Weights of a small transformer language model.
Size: 8 layers, width 512, 8 heads of 64 (1 for keys and values), MLP 2048 SwiGLU, 39.2M parameters.
Training: a variant of Muon for these matrices, 494M tokens, 7544 steps.
MLP neurons of a small language model. Each row is named by its layer, matrix (gate and up: input weights) and neuron, and shows model dimensions 384-447. Each number is 50 + 15 x the weight over its row's rms, rounded and kept within 0 to 99. A neuron's up and down rows have the sign that makes its largest values positive.
Before each neuron's rows, "fires after" lists the tokens most often just before its 100 highest values on Wikipedia text that the model never trained on.

fires after: " St", " st", " L", "st", "l", " Z"
L3.gate1335:45 40 72 41 72 35 44 34 44 47 45 46 29 37 29 16 50 58 59 47 52 35 48 58 44 44 36 51 61 65 59 29 48 34 51 49 46 92 53 57 44 51 56 67 52 57 66 44 79 27 54 37 47 57 51 57 41 81 43 64 67 65 56 60
L3.up1335:54 56 39 42 57 30 65 51 41 57 37 53 39 67 61 50 65 45 36 39 59 63 40 64 62 61 57 61 45 29 41 45 40 43 12 42 52 43 49 73 44 69 78 44 48 17 57 04 47 55 60 34 58 57 36 34 37 30 49 38 46 66 36 57

fires after: " O", " T", "H", " Y", " H", "T"
L3.gate869:48 62 49 47 43 42 53 29 43 23 45 57 39 34 84 43 62 60 61 69 53 40 42 35 45 65 75 69 56 46 75 40 30 37 56 54 25 59 73 50 63 46 76 50 58 79 57 24 71 20 38 54 28 52 31 28 48 36 64 58 21 47 42 70
L3.up869:47 29 57 45 50 52 64 53 54 39 68 54 65 26 67 45 64 66 66 47 62 59 37 51 62 66 20 67 62 49 56 51 44 47 14 31 20 62 51 30 50 31 53 74 38 75 57 72 41 27 48 40 49 52 29 40 47 35 81 25 35 58 57 23

fires after: " St", " well", " K", " Total", ",", "   "
L3.gate1447:58 43 41 42 48 50 38 38 21 28 33 15 58 41 68 28 55 44 49 38 55 61 56 73 10 57 54 66 44 48 46 57 23 60 36 54 53 62 64 55 48 46 50 51 31 09 47 55 38 31 77 52 62 52 86 81 30 54 58 50 47 69 49 46
L3.up1447:66 28 58 65 35 55 43 12 24 58 53 57 57 49 61 54 53 45 64 41 82 63 61 70 45 49 47 64 71 56 66 25 47 64 56 43 57 42 54 44 61 60 65 43 49 28 52 56 41 35 60 37 61 54 59 44 37 51 69 79 43 64 38 43

fires after: " A", "A", " An", " Ca", "-A"
L3.gate1957:58 57 65 38 38 55 42 61 25 63 68 82 67 41 73 61 54 67 20 82 73 43 38 65 63 38 77 36 94 52 74 40 35 41 58 54 36 43 33 59 40 21 72 36 45 61 48 45 38 13 67 21 69 60 58 40 51 39 48 54 38 73 40 51
L3.up1957:49 66 55 36 28 69 41 39 56 49 51 22 69 45 56 23 40 69 37 54 76 50 42 50 63 48 63 24 48 46 43 56 37 50 59 57 44 41 24 20 14 63 85 72 53 42 58 30 44 61 65 31 39 32 56 43 65 51 47 55 36 37 29 57

fires after: " h", "h", " w", "H", " H"
L3.gate27:76 68 62 49 66 68 52 44 21 57 30 41 38 55 36 29 56 52 27 55 56 45 59 44 63 38 56 59 69 29 54 43 55 30 53 34 51 37 34 29 43 54 65 40 57 45 59 21 24 55 41 47 58 55 36 47 65 46 50 59 29 36 41 33
L3.up27:67 34 21 57 57 62 56 67 35 61 53 36 38 45 47 66 68 49 62 63 62 17 42 51 53 50 58 62 32 84 34 30 27 48 61 52 60 48 81 54 51 34 67 47 53 42 53 36 43 40 24 26 49 79 25 35 41 59 38 36 55 53 28 58

fires after: " St", "st", "St", " Port", " Berg", " cont"
L3.gate685:51 36 53 54 34 67 45 41 55 65 48 34 53 51 52 27 51 69 48 49 58 50 33 67 34 97 34 40 46 52 66 20 45 76 53 34 66 34 47 58 47 27 89 26 47 74 54 24 58 44 61 48 49 50 36 43 50 62 73 57 69 44 42 69
L3.up685:58 49 53 45 63 52 57 70 44 62 57 41 36 58 56 56 43 44 46 48 57 29 58 58 34 41 67 41 54 82 68 41 41 46 42 33 61 34 52 55 30 18 41 21 49 44 55 50 65 51 72 51 68 45 34 30 73 70 57 67 59 60 42 55

fires after: " T", " P", " D", "t", " st", " cont"
L3.gate405:71 54 38 46 34 41 39 39 63 43 69 34 71 63 56 79 54 46 45 58 54 51 26 74 50 65 54 49 45 40 63 51 52 85 60 28 61 59 37 80 62 40 57 61 61 50 31 57 81 71 57 39 60 76 24 58 66 35 44 47 46 41 80 48
L3.up405:59 51 62 55 89 23 35 36 40 80 46 29 51 37 39 59 27 39 49 63 61 50 57 48 39 43 44 66 24 42 45 26 69 47 52 25 38 49 61 80 73 60 61 31 47 35 41 23 73 39 62 43 43 42 49 40 60 55 51 86 72 49 46 61

fires after: " S", " com", " s", " M", " his"
L3.gate217:56 50 35 73 56 37 36 32 52 35 46 41 40 46 52 78 54 72 56 50 38 34 60 29 59 49 80 49 64 40 47 40 34 30 63 57 42 86 35 47 62 40 52 56 35 39 65 61 42 62 54 31 09 36 59 54 53 51 49 54 76 45 44 45
L3.up217:77 62 42 57 68 38 59 53 51 58 59 41 44 48 53 46 54 62 44 51 51 38 67 41 16 34 72 57 61 43 31 46 41 35 59 29 34 62 35 65 75 73 65 32 34 45 49 51 44 45 51 18 31 29 63 58 41 52 33 48 44 57 65 42

fires after: " ", " W", " Re", " Roll", "'\n"
L3.gate716:52 67 63 54 45 69 53 81 29 59 58 55 62 44 62 24 10 41 50 43 46 50 60 47 40 50 42 45 55 61 39 67 30 53 33 66 50 70 23 41 23 37 42 60 35 71 46 73 46 84 59 62 38 22 51 64 53 29 55 60 50 68 42 36
L3.up716:46 31 73 72 33 67 53 48 43 66 83 32 37 54 43 77 50 44 53 62 22 15 42 62 41 44 49 58 55 47 73 62 47 62 22 54 57 49 61 50 39 71 43 50 64 42 60 51 61 45 72 45 46 45 60 46 71 86 48 63 67 25 50 86

fires after: " ra", "A", " A", "ar", "as", " tra"
L3.gate1083:67 49 63 46 33 52 35 59 71 65 64 44 52 50 46 67 44 71 57 36 72 72 58 41 44 71 22 55 46 47 45 28 55 47 50 45 42 92 24 66 46 57 72 30 48 65 38 54 52 55 57 50 33 65 54 47 75 51 64 46 46 36 55 48
L3.up1083:21 33 62 55 35 65 78 39 35 34 64 42 51 21 54 47 58 45 38 41 39 34 47 47 52 57 50 46 88 42 62 48 50 57 73 38 59 43 45 27 75 51 66 72 63 73 64 54 69 21 40 48 84 34 40 54 50 11 33 56 50 60 65 63

fires after: ")", ",", "),", ";", "\"", "%"
L3.gate1288:45 30 43 37 65 48 28 10 46 46 45 65 52 38 52 13 51 52 73 52 73 67 69 58 40 53 65 63 62 40 56 75 47 42 33 68 73 43 44 71 49 52 75 61 77 37 63 58 81 36 44 71 48 74 51 44 39 37 53 36 32 65 47 59
L3.up1288:72 31 33 62 62 80 48 42 56 00 52 56 44 46 29 30 74 37 60 45 47 65 33 55 65 40 72 51 60 17 74 67 31 36 35 36 50 56 48 67 41 52 79 73 70 55 47 62 41 40 63 85 26 23 52 55 39 42 61 25 34 28 46 50

fires after: " A", "A", "a", " An"
L3.gate1579:68 64 56 68 57 70 31 62 77 75 39 44 49 33 21 54 67 50 33 28 39 31 49 31 47 32 80 74 43 44 66 31 60 44 44 42 24 64 24 40 51 68 61 49 42 36 54 38 47 53 35 47 53 51 29 39 32 28 35 52 31 34 50 31
L3.up1579:62 36 73 67 56 37 56 43 47 36 26 47 80 31 31 23 48 47 51 44 52 54 58 56 55 40 78 78 33 39 65 26 90 71 55 47 45 21 33 43 41 55 67 72 65 45 54 45 37 57 55 41 36 52 60 69 49 31 57 59 51 44 45 37

fires after: "r", " G", " Car", " B", " Mar"
L3.gate459:24 31 56 60 48 51 46 71 48 31 32 53 35 59 47 66 66 53 50 41 52 74 56 53 42 37 42 71 59 69 18 43 31 52 65 54 67 34 50 51 61 61 44 60 24 57 45 39 51 49 38 48 68 42 58 49 74 48 46 31 59 31 39 57
L3.up459:68 46 60 62 53 46 52 62 45 44 35 51 57 36 47 51 24 48 60 39 50 60 31 35 44 36 47 20 59 52 53 52 48 46 41 55 51 74 61 34 53 64 52 50 53 41 41 60 34 42 50 46 38 33 52 66 67 36 43 64 53 49 75 53

fires after: " St", " S", "-s", "ems", "s", " s"
L3.gate1936:55 49 72 65 51 36 46 40 55 59 34 50 44 20 63 68 40 58 48 24 65 39 46 43 61 45 57 86 53 53 44 32 55 30 78 40 55 47 34 46 60 56 37 55 41 55 51 49 54 29 73 73 48 57 43 49 36 59 74 72 50 31 37 47
L3.up1936:76 44 54 57 46 23 52 56 54 87 74 42 39 20 50 42 21 63 56 28 39 40 57 39 74 52 52 55 56 62 54 48 26 66 74 39 48 73 41 20 37 70 93 44 40 56 66 62 65 39 37 64 37 18 42 56 74 30 44 70 68 55 19 43